{
  "n_layer": 10,
  "d_model": 576,
  "n_head": 9,
  "n_kv_head": 3,
  "head_dim": 64,
  "d_mlp": 2304,
  "vocab_size": 16384,
  "activation": "gelu",
  "norm": "layernorm",
  "norm_place": "pre",
  "norm_eps": 1e-06,
  "positions": "rope",
  "rope_base": 10000.0,
  "rope_fraction": 1.0,
  "qk_norm": false,
  "attn_scale": 0.125,
  "bias": "none",
  "tie_embeddings": true,
  "parallel_block": false,
  "init": "normal",
  "init_std_qkv": 0.0155,
  "init_std_o": 0.00346,
  "init_std_up": 0.0155,
  "init_std_down": 0.00173,
  "optimizer": "adamw",
  "lr": 0.00103,
  "beta1": 0.95,
  "beta2": 0.99,
  "weight_decay": 0.13,
  "lr_head": 0.00396,
  "grad_clip": 1.0,
  "warmup_steps": 347,
  "schedule": "wsd",
  "decay_fraction": 0.59,
  "decay_shape": "linear",
  "final_lr_fraction": 0.0,
  "batch_tokens": [65536, 131072, 196608],
  "seq_len": 2048,
  "doc_mask": false,
  "train_tokens": 923200000,
  "steps": 7148,
  "dataset": "wikipedia_en"
}
MLP neurons of a small language model. Each row is named by its layer, matrix (up: input weights) and neuron, and shows model dimensions 288-479. Each number is 128 + 24 x the weight over its row's rms, rounded and kept within 0 to 255. Numbers have three digits each.
After each neuron's rows, "fires on" lists the tokens most often at its 100 highest values on Wikipedia text that the model never trained on.

L7.up1788:133138139104161078121132132134108168156155136099136133124141144165086120136133135150114165165102117125116147126139134174126143093150129111092124195133125140103140143131088145124123115125126154167100099118085146160100167163120158121119134129098126116106115147128124072125113135125158160134093097135108102133081115145167113080154137129114115186137165128138088126122128155125159101130142155108118113132140155147119116150128143088092130112146122114141119146138113139124072144116195129153119161131113121110081151147152134134154146078138116130075146083142149129178116109139162137099
fires on: " and", ",", " ", " to"

L7.up58:108116100112122125067111119116101144133164146133139164148147093157164147127138102120171148164157077128179125122124134122134119136156150137119144114130142136094124128105120156123116125145121150139078122151114100149149123136102134082119134093123106130130138161104124100170168117128106132145149143122106155144114114091137123111094174148132135208128154076138139119135122144165160136172111072133119064138112130145126143146131145121102107126112133103129125101159151139134136109134146072107157076108112156113091125108130150140123133118127130119104155169115128102130121145100116153122
fires on: " the", " in", " to", " of"

L4.up564:153106113095097172116135127142137099118142100128098164102099157134155111126156103148091109105124119194138097152141118141095164114123122150144150101153182137137150103093112163148091149110121137114142124130110177106120134114105158073137105138156129125131142128166149101093137129108131166147120083173146110154103121140180124174160079114172104159146140110170154117164155185121134160126125127133120138134114139097129105105098130112186139128125126111131085180137102139118133161107150130139126076124088153111049099154089111135115168123140142113112090123118137144180142150099172106126
fires on: " State", "/", "–", " E", "-M", " A"

L7.up1323:134103157134112111084103140155161140076161159148114143110137097135123125135137138179111197151090126137148124120145089122134124116125134179113146162054099159143149111104120126161065147108123114103134115134143125140084101109118124077120107127123092122125123183123098133124152146165130142132108121112132121149118138119131111118120156103104114131156128130100104096126100107134115113148113098159092128107134128139116149141138117116137101106133085170179096116160094134152182090137135168126129150137125094168061154128118109104150095150082136133141123114107170136160134103140138151142
fires on: " |\n", " |"

L4.up278:165104145129081171079103147148126121099138140143087149135133133132102124081124109154148115159161135102124092106137118123087131121141131110149141113118137132100143120133093108163088142096131095122144121170125133187144119121088118098161122084130133098094154128115141124113183115126137147142153105141099142108109126137146096088136168121128120155147112155151099127133103138137194095151130126147116059118143172140095148091148105144106141068147100109097129100177111158180155083125134097099119149181132126110123132126123125150166111105105124087120111122187121131127131114153126117102
fires on: " at", " in", " of", "at", "ind", "ath"

L4.up1285:155126103164166132159140156157129105124129114134148173097106126123108168138095057107127075132138084115138125163169166082103095106155107140156108119121148120110147116133133124148121119148106087119166153096143152121092145102127144131111085153167116133106163118143097120161162096133099156137094138163103151133114139164151141161144115119169118120128132110171131103200120136147141120124119174175115118151112128113131118100087137118150131072088165109160143184101117132122111154067107168130143135118119134071127116184134179113083135116118095097099144135115129110216158123114140103171
fires on: "–", "/", " II", " County", " period", " or"

L4.up2016:131146116098113152138115126130108134161163116135107142085123155170117153091102170163127176144130091127139114154119113122134158151120124127090118129119085149067147132086097119131104118135148143136137068054108173197145110122114135109138108094157141138147137146129148115119125124130132145094126105114116116164137127115158116140087134153143112187145141127116130126151166116166181103116131172176128105107078107118107090100073131081154106120117108146138126109150118126159128122098100161117097119123124145120121120145117092110160112083105092091126094121132101156167138111133111129089
fires on: " to", " and", " –"

L7.up83:150172128086159087133086123116091137132183139135099144092128131155126151114110157108123146172134102102135131124132157173123160095108122133126125138136111154070134130082159104125110144095082189131132083122128107166127113141124133142141110110166121149102107201120116118104123128165113117136131100126111173152077081121161201137134121149116123176124142127129141142095161110127111151159101182131133164101138116121097127090113139110107130126079152130123131131138129122127092179105139150134148137134161150099115105146161148114140101132127136094058106086125110072168129102104121138112
fires on: " to", ",", " and"

L7.up1588:153088134112137121116129100129106175146133143156077137140167117127142151122130153135145117117151122100123129154127111128123146107103131162106094154102112155125156124151144102132117140151098107113169125148113124137117121118094107158114107088179110128091113086145106153145133132126166128180167118119134143153126105151091125115138127115168141101128062150143136097169147167141117082148133168142101102127122145135091124116142098100170126132137098144154148122079109161164158114101129107142129130142115118133131137115152114104150142161118113116191089122132090118092154101085165132150
fires on: " |\n", " ", "0", "%"

L7.up1627:090124164103136151106136136159134169150107127177117124147155086167099133149109132156158077150153139126134156126142125140121097131132110154092150148121140113136135089133076061148086112106142140147135190162104120112153060112137146159122085135147124101136128158116120141101142147130152143129129096124141134093156121115137108138147125120139104187083106152101138146144122129161147120166158079114144127151137096116131080136144108121136135141100123181170121144099129141102099086153151125155110188154131147106110152112140152111150109152176128130145135129163082144169173144105140143108
fires on: " of", " the", " was", " same", " were", " is"

L7.up1389:141119097162148103145123108137124133126117147192102129125147126137104109130095145164105116149103117113140084106142130092142156092102111140097126190101120120147143109138105053156070139140124105135139069154104154142106120135120181127118104143090109126153124138138093114141122115124138139167157130127148112117134143140086088141139131116140149079171103132125149125100135159122129104122143126180099102140142138132133151129138137132132135133149124143144147142092112133159128101150113121122054146152135153105123136115108144106104128096170141119122106092141042172155101137169139122119
fires on: " |\n", " is", " was", " |", "0"

L4.up2181:158125106120117108093104191117143125123132115119136149088135090134119163145139108118124092118147147158121129098177165109137150105113150114108109121132144134117149125104117112161104117094121134157154167127111132119105090142153147076126148165125092103139144152088115104123160136119138167114095078134115123116150128116118133153136101096174105154112107101178097108117127158109148149114150141151142141125120163123124154110082106123093154129166138127173074150115150189112137129106100123105130109123147123107084091154109159087081130136129105120153113129107107105207164102100110111100
fires on: "-", "/", ":", " -", "!", "–"

L7.up1906:120079140179140149126124124138170122096129119155132154135145080109101128109161084105143164127117173146131130104164142131080102114109109148102176107111133137106137136149097108115125116149122144159141153135135160149076094108071081150119133141137102116147152110095096107106126128110140101124143121149120166088105104084107085137135120118131100144140125188134112137125154139080144101151124132144123144125159182075128121137122075142101117107123114160165108146168127169119166113135152111161100161109183177083097105124129133163129142117104154076146153074159100125160160147120123111090
fires on: " the", " of", " a", " at", " former"